Weights of a small GPT-style language model, trained from scratch on English Wikipedia.
Size: 8 layers, width 768, 6 heads of 128 (1 for keys and values), MLP 2048 SwiGLU, vocabulary 32000, 97.9M parameters.
Architecture: RMSNorm before each block, no biases in attention or MLP.
Training: a variant of Muon for these matrices, 1066M tokens, 8133 steps.
MLP neurons of a small language model. Each row is named by its layer, matrix (gate and up: input weights) and neuron, and shows model dimensions 512-607. Each number is 128 + 32 x the weight over its row's rms, rounded and kept within 0 to 255. Numbers have three digits each. A neuron's up and down rows have the sign that makes its largest values positive.
A block is one neuron, or neurons of one layer that tend to fire together. After each block is what it responds to, as a language model described it from the Wikipedia text at the highest values.

L4.gate939:161190103108099123120106164110137127058167075104138141114189106087151103111151119101132148077056094109071154166111146130134121136159122130134155117076174153073152084129124128151132118179176100146127083056117119176119109159117126147096098133121086140160130156119104106150091101122070157158
L4.up939:137146141147192128156105101145141155123162107154134135079168158100149134139157122079096165129076143171158203167162159125186152101174137155115152172089095138075127124168145063175136119193147103144167080062140121133110147109129187140139097161149069084155132104123153135103162104100091087173
Responds to: Final pieces of compact number/unit or alphanumeric labels, often in sports tables or spec text: 3m, 94kg, under-16, GT300, COVID-19.

L5.gate129:107139161122107144142136116156112127101093120100095120186238118149125125077176103151113169123056138107178186087146169108153107079173123175122179127127100180058161116055103148142101141187160068154116184096088116181098076100114167147169146132065115120149106122146157122187138193100141080134
L5.up129:119138143136199100158135168128189121055161093144143163148110075095148129087134133042148105150095142186134178141064103177128048125174081119124145186131159187127127131085144174125094100148110130114117134111132150130119172140139140105101146120078110075112164137101131141153124140128122170120
L5.gate323:152140148088098101090133158164102111120164146170154144123120141101169181130131152184046102156153090074135138123154106174122107125119146103119080170127165197187100054185151124106144150128159124207118134117093148053123200091165123080129126143100133142128109148106123069113110142121083144160
L5.up323:161129138125111117150147188169137107153054116149093115133177124167074130069158135158117120098087136120119156120132106122165144127134087096075205148153083163136137047089097088104174154108126119177106158120099087140135144168144159099131100110142153126133121146118083170066124105118167175137
L5.gate330:123129136101075182115195151191113142143100152119074122087243124139078110118133114117152125104154113148091145087129080070082128134122146087075125090103157155121083079096123084135125075165125095156191094109070081118118160191132085161119166128123122151092146146097196190152078120081088092076
L5.up330:157086170150151069111073139117125148107115093145121131139096132097173124170140093101093173094071121149129163136088142137095111152146096141174121171107129145068132075132062137162191081139119125053131159163101104118107107157154181132091117102119143133098150105144178110119164131133128144172
L5.gate408:118135118107136126107101116168153072141135130103147156104123115131113132117109143217093142122088104076172158087120166104142080170182097117140131145161171110154112155102132194151142114169111084129203119112145115141181149131156135109084116160122092147108125133156116120213144168097129101099
L5.up408:164136151134079086139108137133125139111058108172059129153169130102121110101161121158069083099095114120125202167184203102137105114183105127145098123101141139126158095122104122062126071160131208156142095144118134142134122124141151123136146036142126164172082115155157152111153187083161101076
L5.gate745:165134141123106134122124160060134109145148139145090174132080155144048060145128144101111118140123093066114161111101096103169093157132125156126128138146144088105151089176062152142096142170126136104191143104125168148146190204131111131108092130125085162099127119112142137067163093167143118149
L5.up745:158110159123143111140131140067108174138111133064132181079103105120115112139136146101070133137162145132093120080047113067092119108108117115135083096098141112133136114140078095106089122129077183176116185126130151121109134152112123182135096141152110149103128230127184176139107110165174139144
L5.gate928:109154175117076122106070113132125127119227133193090169113092141174180148131140151142134119144114128140156121177175164139154017114155114123146113161142097134162181136129147125115150088150143174118129137156115110112188135195095181105186154179098112080126125173126128104035137196124152088135
L5.up928:108154185161130190216149090109155137117173134080141188078174173148108180125120112107126155192118141164134119147164204167134226132135151126117137142095113090122100130100150135152103127089072136202139083201101114163096136131087116093159162108154123058106136106125097174149170102056083132093
L5.gate972:117096072108134131175048123092161108133151096116109107118107140140138079113114153085154135157054047099053177146203151125135112133164094157162115146147111096184157138107145149105132084121152153133095157149133178038100188157124108181185117136182153089186067079098142133157127120139149157093
L5.up972:124088129108095107138030170082133142091150130119105097099087112177176119161078205124145106125107091112087144096160139101141080117166080147139072095130156143119094062142137156118140133134094179197092172149125123104078111127125150142098110112089123169159081177138123188150127154093136077140
L5.gate1579:091161128131131110148101075092059091178131113119094166117154160119126107120081138134190114092125115119091167088095162149094096151159090139116192157138166159138091135142124090100103103144159108084107066113141146093071094131188142097130146101135110125135123123128140159086158183170053151101
L5.up1579:177134133107126156115115154146080081122128089091175147106092094149192114146125136112198183035153101117076089138139133153151088059154134124126152185098147087178213158111175122153083184073130092091129145198122095145152058151165124183059137073114129066145149122071230134129106146121117171114
Responds to: Numbers and words naming events or weight classes in sports medal and results tables, e.g. "Men's 94kg", "60 m", "Men's individual Sabre"; also some scattered nouns and verbs in prose.

L5.gate100:149105115120047144123117084162103151105144173117115129156121078159127075092184073154157167073117116136152115134168156113157123084154088036084134097159143121179134140164122103133087154198152136157081153133083113127106133082135181104169149150142121109169034105074104085168111125088133120147
L5.up100:148099103142094131127130169155158135064154105121086201188174135118088079141120111074181123107108089112059027168224080137151152115154059110076087088184090123084094176112127113153143131158153086148094095080093181175117140092132130131171124137119149120132093061145208104170135071095124119200
L5.gate153:196143135132036128157173135148166153071176153135142122069108097068179118081163152154097097110131107101144119146123142097126099095120091138074077123117180119159108129139108095051138195133153153189165067085105152158150110109142118150136105084102195119139131126091078142185145137107111105163
L5.up153:136098152138155108139202077113139106135120148178072173103125084134138096143136179132123172089123048148159093119105076144188179079078115168113152133131096129157168126122142119126132111097101098157086145114133142135163178073160100122183150153126212126115156216143161147086107079105118130112
L5.gate289:164144155146090152145116063154179183129195192122078084122121117109131133087151125157138115152134079167155146158098135132148142120159132132190157139119130124145153156123178130103125127137099147161106075080094225132176133145116160137083163146155075108127081144099112108133146151143102119148
L5.up289:153199116087114107056104100106124115132068127172102112162187122119161114079155162119164087124111147114100116157137101161151122118127167087167202136143183116148141167099198120143103086143122146116089185139103122130148142166155179143145151096207087106114169103150153125080158086135167134167
L5.gate496:168155169130123129153163097093062070143151181150108138093147178124128146167105176146152094126113104159156131116128197150127115103135096119114148181113156124094064187109114132129109120138101134129155113154124174178164124088129105119119073086111183150129165121138128106156119124172133180082
L5.up496:118126155175075044089110123092112105144148128182131158159164187090169155187117118104059062140104178087090149143134167073176111118105088138077164153104124175119107129125099144117159130067052149130123087107120078120170188136136166105103072095081149119087138118157114157079154101071098112112
L5.gate558:154099118154162153129120154110152134112121089119106157112152095170143126145129085076154126151081158147085108202113088135146098115148075119144083091164113132140152135155107126104194157150096198184110082103085162170127128052099149113173152113132181111129152119118222123185099151129124106116
L5.up558:139121119129106148077134158114135105148138177123124151131079110143133055129083106078151131069145141121114122168175107043110069160143059167190099109143078188131148148171164130131110134129097080189107113110100111135122153107143110130088134218094155185107123191114115082112125165169138142107
L5.gate1099:104099119120106197112185192180127105121114109141115189131146122137120092151129135128146097095108142042108171093094115123083070172179138124148149115174104095113077110125160092136154128198132151145113137176155105111104158102100197132134060136166172156095128104123132167074111129168119088162
L5.up1099:137169104132126178117171135090039151155077108191158145119107124092129088163163135161182091143139084106105207108104120116085186134117191081143139118164084163204132141152147112103098094138140134091198157115159116148138170143122139143138192135117096106156146137117098161120181100101113122129
L5.gate1160:150100121098175159118113094122104162111134124149120170169150157060107091128103154109118154193114054136099180112169110117136119085120117133108107121069125174164166124157200093111102093126126112139119191114118189155091190098146032156166118139114117147169131122085073138121156144105143096189
L5.up1160:108113098111127141133134151139146124164109149072078166121140134203166149114131119110142145098121182147095095117124162177130174110118059102136122112207096136196152150071146114161066153124048128135129153106133090159160116093137154135102170222099100118159179110176126092112123175065166116172
L5.gate1585:145129109201077186112138114098170158138071151145105127119150151108106076180100113151095159124171091156114117079111101102161139131081160163157163189141130126110172143129133128171161079102132123087130106188118154138168186181150150100130162141142114130109214195145132161069108167134078131162
L5.up1585:133178061156125165127114133121123152116108154150102137081180167049179148157127150153141099189173110062131103107159117146143119109113137056151131158119113146164152132164128118149093128092098137104130099077108163169193149070104171126154101116102103155112148187091136138109094095185081104150
Responds to: Thousands separators and leading digit groups of multi-digit numbers in tables, mainly vote counts and attendance, e.g. 7,|672, 65,|568; weaker on commas and decimal points in prose.

L3.gate157:107119117107130106169163107131161137129107107141126091177080154184147090115075132114170110111134152125115103114142087117108141120077130055136212134107123171113166105099159152111115114132087134064108110133116141154109118078120127063180120091135126183131131141121171122077138091081171078117
L3.up157:114130113140151170160085138142134112117162082137128163170126127169131156140164162109131158150122148114144139147141109166152170081114062067118149111134135162137122143083132099132110133133132162098132181129114097162116099144145156153147101229159148126121118194102065095116196102107168179142
L3.gate573:145182155137152098107137138117150098150128144109138114104115148166135087136184099112093115139094086140170079166117160107151106131112137108134102124172139119130152158131138166173079148151082153113108149183157184205148114072125054022145156121073168155106073168130157129062108091198093099127
L3.up573:119170186146135098087143088092152142185110090106150102112163143076097098119196161155152128141159135108169066189127163154097106146146120110185113119094158177080150193143129191169104154124108179129158122170164071147166128128124108086132146149063162190096042127183147121103100119158169102179
L3.gate748:165145134115086149129136151122130097153193124131128111216085113113148127112118088121127123097129188162094119119172159175099170137225082057189094087147202173107130090120186185118140141120170085141148112135106147103097153160100077128090147085097171080123109109166163132167104162149132200147
L3.up748:231119101073134121067097109100113114055170130223150129102130119061142147177154108166136113097137134070126122089086147120111112179131122054115043097171136119171146191125125167107114085179172185134106140110158107170097106104128137147135122100107096130113159144123160129093126138155065165169
L3.gate842:128135110078150099151161098102125095152152113169110124118126128127146154074156074134117110170091116165106093170170131105118085110144129094101128124088137153127151137109119096115147143126127107136112111149132089195105144133153151094105101129113155117132057098112135145072143113085178106113
L3.up842:143084145074111086165127170132150126077109123071061054098107141138095103077121126142148150139126176137054124162132171144154099110100112118152142163110121094151020152125115095121131171134141121136195127146129162127149120108065138057085096158104159103087134160116197105164157121067130168128
L3.gate931:223175087127148160095114099086125137111144097188091109172097119125129128129141092145119153103080114111107063130116097141104209078150138086115099164130156158098149139090169080091149172101104137072124123058092160116116096135146170109148139094153110144118118143153135119193135141123089117112
L3.up931:136130121164145151141098113116159214127123116081081089120083163199137114079130175124106161165181123109142089171088070098169060108150134151126101108134107160159086121125133172185148126168137158129080098117047095163137141085175115116150119173089108153131115107101154131131128145105138130147
L3.gate1371:162113140124133186095201137156120155173157171153121094145142116183123089140130144153142171074135110209123137110134139138086118166093106142113124132124103184053103143124174163171106141130105138133120173105098138106116159168135153144106131105114118154145138109135120100138142123153179095129
L3.up1371:124140089135132154136152079179128034142080133214077101118152131182113098178093130141082095120127115152145150129113110102068139057162109090120161150156106151078123090133157167146181117073114074125151151156141072148113114173118137113111101122091138139069136139153125131089144061142148186097
L3.gate1657:097163164121152080111102104134187145123129172133100137105117135152145159144145153122086078170104199104129165120134137150122163138110104095147123138112149145084115116162112191121099106146088161154115132178118112148149063126054160165120123105135123180191126109074126146107111099202140146135
L3.up1657:133154123133104069123094096121093101177130116158057068125124105148145194143151116117096116143106093125118045214103114066134108149120158122112144129128052180130152109124149168128081152187096150107203100172128138109095148093073087145100120078129133133157153196124119164120111081116149101131
L3.gate1677:112130152129141182116105111068139136160118116135076122122090107180113215180159094113176109144103104063146205100126084172149098114101089139149098125162107101171076073109177155135162106123125118134110138102128085113185136130124189148128122120151140148125125104076125185151104149139160136103
L3.up1677:108143121159113205088104148111121115097091068138119103105111124146092157073130161098119124160160170083188111157158155150135130139114116070168111107163137105134097093118138145130097121173182058019094120150142159116146167109036163131159170128190178082129080203131078119042150097160120114104
Responds to: Table pipe or blank cell right after a summary row label such as Totals, Total votes, Turnout, just before the figure; also list commas and "and".

L3.gate33:105069165076152058138111125107164177119138112127174100143176118195117152136147092160159111134104098111130119104091149090183115171059146136126115093095119088117114121109129134134114117137140135150227138123164106080141114124147155130086152123142114064093135103118134159113176140097175051158
L3.up33:131113139104133041201108062081194108098126101088144118129137156146174109104097098171134157156155140132111136128137120094109140119092121092131115053157111054119125112118105157113134102130088105143197135129155093133145140172133172066117107145172144111106070118093089112201123210111135101172
L3.gate89:180105054193100117099177081154085093100125159075049152109112124149122147152164141150110122144109135171153166176160131121166143070096121141150094109123138121159160097118134114100151145148117178143150128161151099123091142096143143171094136146180084168137110121133065134161147137090087165146
L3.up89:120131162170101157113088148116167134133151160120162103089159118152119135136178127094152147122136112151137184141060132146089110141156130158188141155152127100142119164148136131187135160118144174159115129124121173115124067160140169152075113183112106125152134069124127104155044120067074153041
L3.gate208:083111129131133125151168151116150139132090095108146164114137121200146134104115185110097130114097103102067130128123120171110164168039124097095095148114099144150130080107040105157106173129121151124146135120161065163119107120130080121110123156121130100133107176125210109111079171086200117143
L3.up208:098203080113128089162165133134163132124112082133102145168135083165077124160175175134122134191145161160079120154034160203104100199070166130144183108118152145201133057066069168139117138129129076116123170171112149094162161117140123084117150188095179150130195138160191149150118205129119111052
L3.gate296:137082113100162128176118146119149091100156186164113151064153121154151153145105141169163156149120113086166164092151116119160100170106154147130117151180192144096121097119100100156135169125074133092181141142094166178170125086105133158079159081144133105107070124084129172060086185087141188163
L3.up296:098149141117081065130163116104085121062136127139111099131111126132087105107100115145163121115158120166096213084082105181082147126102142144110128115128110135106090062145067133150139069082139142102142115112183118113163090093161150176070113067140123121146104157146107095133149111162176097111
L3.gate974:155174111166125119109147138091091095133122025173117108134149123082067065101160109116155125124118187089148122117125156038159067194104123125103127084122158166148128132101147107118103095133122156140095124115115105106122175108152071122132160144176125160130085097162141132101117120121110139147
L3.up974:073126139104157095099211120103093073128148167142106187102144167113127102197183096151123140138172221099100089135099146208115183175109174099175071143196126129158127136161143137106115132077178164051086098079145109058062064149108096217165162131141153143098101123095092071098126144109134156091
L3.gate991:153170116120150134175162126138100118137098142140102166091129144139152141145159082115158076109107134182153101155125155085144133162121162134065115144095156120125101098087171125152161136094153083119051190126189111166121121116068086073083128117139189074122114156142139072197158160148179155122
L3.up991:116135089137132088119188147101167164104166120111107109175190131174137100126122124208135185130177072077140183138073124110173108124083161151178185156095081099156128147103094168117148103129095179087195160136136138122067151111094130149089194117106146133125100117144089127128104137075141131127
L3.gate1061:130142135117139140132156116141038144142111066138203092200109085131054171130118177160132167144143124116123109085065122152140110105103173087118107109118155127117157126092103173140097114191145100090177190182172100155073145189172144191139186145154089115115068109122142119117133093193110148167
L3.up1061:130095117094144124116155098126152106105130113148094164169118071081073153133108123090129113108130115076124146115053146121133148085105157083118055079147110108168147109111148129094123082162134073065180113144144116124132083107163143185124210165107114131102057135134191202107193099055176116116
L3.gate1789:136174193120177158077069115144104130155175134084099182130187146114076144165163087172220147129091122127113155122124084127080081181205165212145082097140167119110173086152153149193191089121102118201194160088188148192161045159132075139132136133102128121139136116180136097105146152130201127152
L3.up1789:108132135127070163110103138096099104138112125119133123139144095095157097196130186106153112140124184101128116082088184146157145125070110125136145061135122093153166103083108138144062113090141162102161130125113172017142158157121163099127168097161176095153122150141121125148106140157137166108
Responds to: First token of a quantity phrase, a number or quantifier such as two, several, a, dozens, often after "more than", "approximately", "over".

L5.gate754:118107150073137154154104143226117080097181088147107146115119181111111128141088094100122124088076156177107154132085155087143120132143077121175157098122139138139116153120161159141122102180125089188134067113102142132089129176209097055132179118132136166143109114211123109104177107117142122085
L5.up754:098125094103137104117122150129085070097150147144154116150139108166152104095081187091103114053142156084078136231148140126134139170104116095147141131112074086116154067159155086129134153102133169211158174119117114105160138147124185156073140124195145078060114115130177127175097081137144094066
L5.gate863:139173187115068138128093128103130146079161142065105115159105150131078097170081174130120164126058153080117142175141060131114018128196078083130108142121165116125116086111097116157121128086140156165124136132186119102188130115144160125142137098199112099113140121118096117085152163149110089160
L5.up863:109160119153163130156119148073128104036108131127155089157145154172136129125142156112181153134177183111079140166090103135106159094102150116098130165132160211151085095119090133179149050155151160157103137120127101093141140133158104206106149171136124120171101080091061110128152110066099090153
L5.gate953:150150110144177143131086164121102095084174123158134132134152114168075105141127110117113142131123153127073122171174146124101159135111090132136132141114139090123115120141135084175146081137106091168114207141206123143120112103165139185114093175112159104143127087107156197117136138161130087168
L5.up953:136139141159099098140088118131056105148154164106098120110120149088062152183126104096155142147118136137118114180155104101143115140105089096187152085136130103086084118145147111122066067165178160183106171106156129114138192150113132120106150148128124148156080179098134194105133152153077056083
L5.gate1054:120212167158140145075121147172077132079105125167082130092118166123118131091132127086137132091103118099103106170143107079087107120134101078102165100148131152132106134138131117126159132150152128110116091129120105078150141091092080098166133106094129177118092068173118150155101075076150151110
L5.up1054:136112162117130140133025184153090098159132156150125121126114100131164112098079124113098129137114173201160112122097125125110118158147150130125111168185125061139135138063141138133159125115111116111093190159084154140099153147128123232165115133148104145091165109093117137128167157210164132074
L5.gate1163:064135132109082147155099078090088143090137149126110112115073118166127204123114129156138127083135164144131114165111070070150166147097104109123085175233166198112113137162109118131134131127173132131085144126125079110154113140120093179141128150180040138103151147108185122141110126167114052098
L5.up1163:132120094138116140147119195095116148111123181094100126169168128133077133146118107138129081101101157157186131118158090133141110100112162084146142154114146161162120113084118074128134100128164144163119181116168086115092110134111040124182078131146156142169154137101112084106141152115182111132
L5.gate1322:173101120103071158123106111084098135160168124138105168163124070136161134119092109114151066165174134122112149138144152141179151134092095091117107158144121083185079151146138123123121150147126102186094162176103132059140066198097113106097099140115193120136130133130101071128146129130174110140
L5.up1322:111168137128170161125098185091172107077139151133152100091136108119165125157106172116128097069150075145105128118139141097121120142195134152079136056148170180144115158170168097151064129105129174133095094125157109189104121136140094136165160113140099154070118128154101143141142167133114124133
L5.gate1494:125096157177131141107176081081122092100185079052164183144044187139147114084179113102134121168098156193152123177157184131103122138110090121124153116077159051112159089113171157126097146111143104179097153104160130172121056154146165139219129120144147120148083123100127087121128137154143052126
L5.up1494:176175102141149163139135193122159156152149125081120162059123190138115138116129099134202140135151124155098153102160114112155138125117080131182137095162145193078153112119112123142107108091126163129132103123117165155095155141117131164116152111097094143130124078136104172094165102178120066128
L5.gate2042:154153134088030141100141141125161178091164140144148138095098141127169160153084099134100124092142168128106115086161126085148115123120088109149148109119138144143144099086161122113111120116144081147175119203084112149093122184167112128113221164094126112115124151122118143170115120093116068154
L5.up2042:169111130105089092156115087108118104102113154117085170126098177113105127144059158087151122090097115157128080196132135147132089092121122115062141122125090176111146146172134120135120130083113127145083188123084118171136162171123080106094161153083099082170069129111125129111130095149115105133
Responds to: The first digit token of a multi-part number, strongest for quantities after words like about or over, e.g. 1.85 million, 16-17 tons, 4 cm, and also in table cells and ordinals (9th).

L4.gate798:162119132161068117124090151139147118043147118110223134157130144125101082163147074056152159145087107098107116135172144192158119175175125111081120179118133134150142092155124147145129095120190125118170115117091103141124070120185101139131167130131137101125124144077074100147139141157074125110
L4.up798:134114136155084123133131141095149111116099134093187194115152118134171107083135118104169108139119148122106180228141151091181086154220148062118121118126133118107157114097111123151171116126143170137083118154154112097082146166139105155125120131137144139153074127116137111088168161187188082158
Responds to: Number tokens (whole numbers, decimal parts, dollar signs) that begin a quantity, usually before a unit, as in 6.6 m, 3.15 m, $20,000; sometimes number words or adverbs like four, one, well.

L4.gate39:131124119159142131160093109141195139115133086113110147161142099106092158073099146129119139030178088091134128141148094117125119167146109181058129173128180154137169113138191169098110164166108088109168162111161116128142142164097171159168145176135109175140087139083159179136105113137135140188
L4.up39:152095116165077161160165130093178164213100193156124107156130126135156111207146143112107169153174121136087139169100111077150105137094196129139120107124091125225102143095160090143127128151092097073116186127134191152138137097075100140090112108164152139115107188147143147087134104131135127156
Responds to: Commas and colons inside numbers, such as thousands separators in counts (1,845; 99,616) and times (2:16, 5:54), plus some other commas.

L3.gate346:172155144168118119087141061145086184105142124125107153145127123167144099138165081117195125164158119130128112145164066149135151146098129086115157115110120141163111174150115075169143103159089105107082121123155163124077192204113159125102125137180165111132079081140117096152126125169103121154
L3.up346:140185141107115145123115112177147154075134146119146132082172112105125061151121104185201113119093145106138161087110073114110105139118083131139175137106067122142104098140118054194169105102120148089110183153170146138134106181100162058156069124130105081052117059096119148149103159094108155160
L3.gate1107:167131106129214116119093122115143109087103118158128112120135087181123141117152122117064057128120167102143141084054082106102116125114091180125123099114096129119121140096153172151128089165127115210090087125137095142115124182173091127086119170162086133180133137127080094159114181098172168140
L3.up1107:159082173055108141166157162078128174137168139170133219085167120111175119177103114172119126092055137157138135115171122141141135128095096089051108142120167131164115085070120152096133135189084049098130142114101119172189043082134115119145180115111111171167206090112115101088120108138165144077
L3.gate1316:114099159085135146042153107109088111126152062098161135073119069158102156133103118121100153088164096146143166143073134141100066048168134129175129102123099084180174136181124118176141127156140102121185113177104124128152129157154150119127137125126140145107118125107106108111148140182160140121
L3.up1316:127197111163100106072063133088147143131114077072133142104152128091139085104199149090140138117086117159073116152073063167166115109166156146127103115121118139161140055119133086145140141105190111139190148172134106158118143121109105105085137194121200080145189126137091078065108066142110160111
L3.gate1513:105175146098118107112143173115170105129112123127134166102150158151153081146118093124163113123183074166070083147129156170111088095108110100150180101069129146085199106145132165098175153132097146177214125119084134194135148172100147194128125106159120073102181127148174070052078151120143156219
L3.up1513:151138146111145125108152113110127124105101142109082134107090135128128120146165194154122071133136091040114160091064171128098121111153115127112081097109115185112137112144168140125115095139131120167128102132091080106162144119126150193170147112141141165145153083108124125155152096166104093078
L3.gate1594:064105168099098142109109118164187133174108128114080134133137129131099076156114111103182125079133083131128165138082131174108207087171161130136110107137151137113082144142181101138151125149145078114105206095102115153132172122148121125157151158129197150087156096162104133173137119084121158115
L3.up1594:077134149127157136110161128225162151124150112069096115147128140143094094156186137140129159151123115143125145134100109127110112088133117119124141108112146157093127176148173138129108131175140104167160162192140088165099153154158141127113148148205146130128130155078111149136190143139095119171
L3.gate1928:060153147145152186167113115136109143109089182178162115134097116118116151117091171114162109173094116141188167103054095189175107083074054189095136125107074131104109153158126146072137077138112122153148096135137125086197135120197085142206101131153143144155140093120131176136093119073124127112
L3.up1928:122116147141086165111153113139131114110110165163130128114110173135167152117095140140100122133078125155094113135120135100154161156120116111175112140140222169071132182118134065109151099127117114171131072130110109186168136156168099151162135096125166137160123135110118088110123094103147113120
L3.gate1942:090178124146102136161181080139146116089136098150057127076105093191123107137122145113104131128091112111141208129113161126123116143115111113160122108117147124091177144118087111175110141118114071143114116126090099130178078145144136064153177150181078092162111168110124049116081132194159153138
L3.up1942:107123116133118091139147132117159152165102163120113139122149120161118165077093171130135178119178147084132177141091137107111097118110067123088162126124157175112107066149108143157137130091197089204160078150082146146073131125133132070156139163195081157142098091130139099106133138114158136074
L3.gate1999:138139156101123121166170168087113134125140108093130127106128086122140143084130061122131050065111120090180137149065145171183148090107104129159147126143187163126039136128122105155130200152136162175066119151134116103075129171088103150098124102105083115150136167102146121080131149164091123115
L3.up1999:192126158144104120079150153164136213170101110158072164134175082094155168118130149174117150152158050139138126092086140068112145173090169122088118106169121138100129069143119142135112101108122146118122110102099107175101148132116086132174151108111152093117105080159120059141068180113168111118
Responds to: Final digit chunks of multi-part numbers, after a comma, decimal point or dash, often in table cells, e.g. 7,300, 55.37, 4-22.